Part of a small language model's weights: width 320, learned positions.
MLP neurons of a small language model. Each row is named by its layer, matrix (gate and up: input weights) and neuron, and shows model dimensions 160-255. Each number is 500 + 40 x the weight over its row's rms, rounded and kept within 0 to 999. Numbers have three digits each. A neuron's up and down rows have the sign that makes its largest values positive.
After each neuron's rows, "fires in" lists the words (lower case) most often at its 100 highest values on Wikipedia text that the model never trained on.

L9.gate376:458490501479485500538429470482536496535467546568544524484482486471483508515527576466500500416458504536491513449480422519523455516486509573548585459472481512535442532527524510486517438487600459536477503492521524475559492467511499515495550488539530515503470532508485536502455489442494588491
L9.up376:490531499522535554536434542488513502485457480532522487494393531501479481457553513478625491512489502454436552414461410446462527541514526524558464467550495450532495524480483566525499528449456509536496473528491521530442531531540597571551467510496464469456439550445545552514502483489492548496
fires in: "and", "in", "to", "were", "for", "was"

L3.gate29:517543483541458513505497460434580498528528497562523519431522500505542505445467541468467490456378538526540521512521459424532521429451562504572519500515456512523512508587470544481539507461461482462544545480542513569474495560558491483458487528527494534487476456599503506542569467536433505573
L3.up29:486496528497470463534461549531504506477561505470600499463474450442565520482522503474535515446473490555527504516503490427521503413491530533519466478544572502596492465485476503479545512508489501467432459521516476499480493564516533610534397565404433531504573542509577421451505529436517424468
fires in: "would", "began", "was", "did", "helped", "had"

L8.gate816:466522431547472434546502492461532528445479451558417512483524485585501425497471528572565517470412464515464454508429535497489487575475533607524484431481532545453497536551504425466472465480484428525523506518460461476494518501460467492420535502443439476525466450544493466477524484524374516504
L8.up816:521495468518565526444478493538491551550497526501457475570499481583458457539499517546532475467449555494504462503537482576537489573517472562529446486488398501462465457497570474447425438484500545473535469430422564409485471509576515473488405481423513482439516514468464493515557484446540506512
fires in: "where", "which", "whose", "8", "of"

L10.gate1277:378499473545460472498580475453496471450412500555554407478446440565516538437422558482496475440509482450499499515517487440461463449548470528480517517538555508478533538530493511442463552507529592502512470487565408501457475497517491587473549490478483507529480455521495507444499545446428511520
L10.up1277:434513498522494459493547564475521383458533410556489477509519486586475513494498531485527446391554469479522500548439509501563458536521499459483464509478503479548510483501520473486496605497473526624481447587479506472561561503509468431419490497555562517475550528498511509469493509529486508519
fires in: "river", "battalion", "structural", "battle", "racing", "park"

L8.gate1052:509479522511514455487524511568508478555421446469496470535426470478554519575531513461473525531618497511516507435504508448583475477510524594506509505494497503507551551453460490467536548464544520521423534476524492543513491464456517564487449554464549486518420464445472540548407559468555498514
L8.up1052:450506486484543440475508447468545515501478490572484478442432502554465449499439540512537545442484523436474524529590458474619509543478593518464516469486522544440469500500531493582551509492568440550533481489524438474604498496561537475585514506589548476528514486489579540462464545447466548547
fires in: "been", "was", "being", "were", "officially"

L8.gate77:525516479515493496450511411544470424493467476535554467511557501563569518449498520454535526407544512462527514521527485497507576508481539530491530478489562568494524461536405502464490601487532463512545492597555538469501482534458487454575464504494516488524461475438518487465432537520541460596
L8.up77:517524495496500450517529503404601410458523458491511519489518511497500511524553500442490466440523551486466461470467553533561490462436540522465472533480552533476535491504490561471511543545479460490459542485537514538537559457494457513541441517506540492547501503480549498504396546522499501547
fires in: "was", "first", "were", "athletics"

L3.gate880:452492542511503528596473450509518521443550453612441514476515493505497617524503556434609577599487495510536537487495481479501505536539548510488495460433493512466527532587473535487545548550446495555453527471566494584565495554491524483485494467473484511446536485475499511492444482459501554535
L3.up880:443472470467514501495474491481536555511502557579459533505487543528518499465471485565545492492449472496480505540519508488535492584493553472457441503449593563509492519533490511447546507544470470461494538487453503475471502538485497501533466521415501545453507581505387543598466612476518434488
fires in: "year", "years", "awards", "months", "region", "olympics"

L9.gate511:453513536504453476514517490460457449431521483534530552421484524531397489535453458451454459533517545485497539485501500438500553493497518553517513515468472496522481504521478496544531456489517511524441528452442474486562494488601535461507482507417468546539456497592507508486573491484437523578
L9.up511:524481582487522526373470520490505455495556501471555533501522476466530578501471491493461475414530470462524530487551498576493489470499495506367484542525483507501568465549498573550561490553431546522528508470512481502528544438497445473479493464433420517519478488550515490480498484463420517578
fires in: "his", "him", "her", "team"

L3.gate792:501544497461453499545510514467564535503492422548499545507489442527436488477515513550466467495490478553548509507557508499502408492510447477571475481544444456517436505446563478530504567558504483470481501445503555531445460459489520490556461539526557515501471536552487534479491502485470512547
L3.up792:530516525457496525493489537465557489518500506494530481547481531526489487483513527477469513426567517464533466477584471438548431570564431590453472504493489551393533531518522495495499553569515471577456526495542493503518454520540527531394532517438402510449488507451428376462525525517511552521
fires in: "team", "project", "empire", "me", "object", "impact"

L8.gate1242:423523554428462540496558471500555493479553549470445525418572524534519567586505573576528546493394524478515496589491468404481506535486570540510537474493463479448532543471517582559511534521514528482462529482518411512514457558401469485449430503451567464517497521534544570502598478475467504503
L8.up1242:501538504544547538493472475449468493468474424489471374522511529549507510515490449486507507499460504527451537536515543475501495490464575437498553494455484509467502502524537442476614543505548541460492510462542498475592485470449546446489507513532527503530499511481537456442444575496539488502
fires in: "years", "name", "season", "year", "1975", "1974"

L9.gate227:448496522492497459532497426487507553509440470464451503517474504502507571537519545450492501495456585536458483476494441503530403446477545534536555432404552499531455486561486481530559489485576458531452536449518508533526496481535425537514504472545453517537517511541481504569484489440554557485
L9.up227:489520534501492502521501509461486419532472523599520528511453498465510493487540481570487444523494526416474593459538448501535476504489498538501487490579474459481524443537466532489498456521511401532518422502468466504521443520467514531504469484514500444524528511470456483567496450457558524518
fires in: "was", "and", "as", "is", "also"

L6.gate1014:497580592537433511465493520571454437504477563534527485534543400516562510516485475509519520434606476512521421505538471465493558498475490462534513455435491406496535543542513486486454514474503502582440534450521503525514480469478467494455473492504451491574506422564509469470584494477449568526
L6.up1014:567540539554519530412441512557432473483513531580492504463512503484499513414466512581546535414608420531513431526493475548467490483508459464476472482465512512526502595551502439461492504495503480562533531516492539492452457540555555495517470442430489477518443456567496524464556463520487528561
fires in: "this", "in", "one", "there", "other", "making"

L3.gate373:488464465538480460518462475446490499410524512497524552525511434447496508533444476506503533448483494516452518534448494556492506482449477490483535493444475464508610553544490456493514496457549535520505461566557528476497529551490459586500517472497543410493526495535513477419527522573524508462
L3.up373:548453371490487494460516523533528467555498441531500446458487494460511450529479466491483538450508498461511460490455510468501465550503460441459496519461418517525523534487415463531542499426524568508537486529512465440465527481509457563465452443507441425457529529538505535570596507481475469473
fires in: "of", "athletics"

L3.gate1202:440509520511513473503546529457541519495498519511606540501494485490440453477660474567518514484454513450553508451449515513579479564449461487487538513495487380499468506480492557489496523579477461484557461546544516454427504530463496530477414450516530482516438418521508470451553464499476503409
L3.up1202:538495555449508416560590474455523539494509513433496537441444449504496480488468505462482535513508521469434531473457477501489586590451551528486523502525402509532504515581537468509542578426456422456468449510566488555529449477527436441533589495526402508535489473443542510543497433559465515511
fires in: "part", "between", "along"

L3.gate1214:428550477517594492509539496512549503488485479426512527505461521398596467490494485480488458443508514508487538512508513388483507578457571525531499468575540490531522491486423510443582537505506530547449458486489476505481569555529551504532554531526500518488525522471504496602416466443503577529
L3.up1214:458530504498577450514517486470529488523503476425509550466477451513584500518495505503472436429476420538477537489514591413452511556503584506555529479491531591536548470520413461451580543493537540513461511503539513564505515562529480502472458550493464506513456527536536522572473493437483527485
fires in: "was"

L6.gate1002:527482438443460426523505471527559531620474469478455486496453504561505505509513516485550577429503494508495526487470399530533436516454504505542517500545579525571464487519494461548429391556567463518467557514484485405480549532548544489473461466536505458545560498489494528457502551461425541467
L6.up1002:479469463580461474499475519525490566526511453441507427486545447507522461535562523459471505514433546462469466524550508536552533468485461538442506469514469497532419576497557444492577459525516437540499544526468571530481489435500531554542500553583537513561545438481519536505470456530492483529
fires in: "former", "was", "written", "been"

L3.gate668:494573476537440497458479465543435477494503536453566455473468438463453499479410502548461484508552486436486496504513513500445463556470497479396564493480455565494474523556515534508433519413549550511504472494513499530480496557520496470441547459507516500518471451536429447556440482473499601504
L3.up668:544470505499488530504423502570532516503493508501473550524482479499535545457476454486415558505520417478479467502553519461492505503480540481522573481463579518525546464544451431569463511498471492473453531426513598489437446481529461464456553458482543556522453476476459480508490500463530505503
fires in: "this", "every"

L10.gate1189:453526548496436435516491450541511458475537545521540536465516480501486495509515517497498471454456516491494442442473447479570448536452509549555580491450500538614463521546461438508514609534534466490489473403529517465462532447521502500549526456515514452503451501498513525556495518448503526399
L10.up1189:528497504508503447505469455467518448544460548582516545472549490464531540507418479515575532478457483442555496523494501465516545501475481454590485521439553512485522510505447450555490568560559496487484480559489485533484521529477502538583510533532490439541506462508478534496488530559516483415
fires in: "following", "of", "for", "in", "during", "first"

L3.gate232:538568386521516459440538517518460546546501481479446468545489464528513515510544527489562470497464559533537513488495451500601429484489492498526465441456495492506524515547484511472541492529533520489462520430493525461520491484552487475523538470486427448489473454545475375487547474495476476508
L3.up232:483441518554500546430478511436540524546489504506512437447536495547506511513512500546460512464496499511482462478495478485469517449523540458523491492521457482542504490511461538549542453468585449466542467532476531538442549523604480536485556470476450407499526542508499528520571501470546456430
fires in: "de", "of", "team", "clyde"

L8.gate594:443542498480531485484548457546459429516442556476526519524543487532450505533511559504490517528456541427525460531570441459507511515436571482506531463512521463523549534532443421434492477543559461529525529469497563466457497564521516498506482481485495491574475482558502490490428450412515488533
L8.up594:520513484472504566563564500458480464460516455337457526545454503539438610460514458568493526460538454471458401420578477507569555525486508498460453525504473472489473477519442433464472482487465441548537491445519531460555510432560473423502527539614533540524479493514442463479538498530555504510
fires in: "this", "that", "title"

L3.gate1130:458464422521480439421472448468511552528486528581472492491528439472422501463459523442484489516531488478501501587429527510510457464504538509539517477459528558436578495495442553441460477480466416505409501407487471477528570510513438462582507494413445470545486463549506435534504443531442466499
L3.up1130:528559449483506473474456455397461526522495503517442479500551554522532503559499438530435486500536562513482489504481524500486517493533510485534505530521450473500494541491455491504518478408499617550554498555499533511495537542504486449555438484521470465493494509496502546496523538515476525481
fires in: "of", "athletics"

L3.gate434:596460444518383452507538501497548493478522539469445516458528504586464465485550543499497514564542493536551438533430517474528427505541513492463495514502555501416515522521462477541442519506495469478497430534514515510513409501480591557446454458566461505488530475502471457503527482434505522470
L3.up434:527478486539483530508526555541431502452496475434527473527506473472494452432608453522498490522508533556447468580497542443547444484552488454445465488515519484513503485441465504552459505534479474430564425408497560478532428566488540572452539511473513508460513517519545484477548446482473471486
fires in: "american", "appeared", "mike", "frank", "angeles", "noted"

L3.gate570:489508544449484397564541519526522421449511512525478541492550491489481540560428495546494484461509566512591523493512490476538523519523484533521582471497446554491501525481454517535470520506479527495429449591516531562474461485507536536493528546431513581453466543521471517608484521442415540442
L3.up570:525504518523471474502461496584502477481465525522410569541549524461504479468519522462468511517567512518490463558460478552507484576532490488457499522456468542493499529528564564504519514504585545505541480515433512489486598525505506560462597501412571545473531510519540482471472532461505508478
fires in: "6", "2016", "2006", "64", "2026", "program"

L9.gate569:526512525457491516588540540539552488483529486515502459518501506496451451556516496431457491463482553498484501459502453494537504501468558592501577503505565524557509539542535496473523570493531506516555497475468487531469441572469474545513544472487496431573529447507524504510492482435407562465
L9.up569:514513546402517516537457489508489533536566452520483524499445495547567461625503536514500439494514501559427463507574509533524447462570560550560453570468507532492477549547564500496570494458486475523430445455513535530469509472493504542547474536550465548495479494516563491507583574462429484504
fires in: "was", "is"

L9.gate225:462510476500499410537513457495518503505509468563536423535457499553479504522494553482538532507451506420456515536488447445515546525440527517499514437494415476589465545488456473586550484466554470430481531507506513491564414462545497467492425512580457511522533517493573577472417537407506500446
L9.up225:492460492523497471518497473427582468471487561468598502520458524584428542505530542463448427502533517458429458542488489477503493548549474511486521549452506538525523478529484437503507485476495499419469563517539526509542511423595522454470494471522448535509530505517560546539485514522526482461
fires in: "was", "took", "to", "with", "first", "being"

L3.gate688:535426537437520496485513500489496462490458485471545521473468445444485478514556507421538508469477488521444528444487504522557458474453517554498536500475433415532506482494532537635523482534543523539509535476600513517540469494536509488423465593541525439512429470612472523533474526505493594436
L3.up688:511439566565443503490517479475557491502495537473466519558466520417493523459467552532520401538499471523563494473521465451427497494513414522433493614411514533434549493502476578495533483496427599513535533478532542564511499486495508565496526515476509531419495490474508440478459437503547516606
fires in: "and", "to", "theory", "abd", "guide", "catholic"

L10.gate6:404495503547485390520492498495596491554523477460515489508504501529396488492509525436521525514426509481447477390462451535452482477496520502584529462432516508480478539524413514512468545444482524559523422540478572507502568440484496490522518501517494461535550515531470544518597478526540490469
L10.up6:479438505465440405519500508499454583509458483487477517455441476588519548545474530472483491461540521497484571476532515467505575501517521514553478524518461425493461536547456515476515468535503494494475476479529470586501561535591499581588490456532558478485413536484471551530566468491547534539
fires in: "war", "battalion", "corps", "army", "division", "colonel"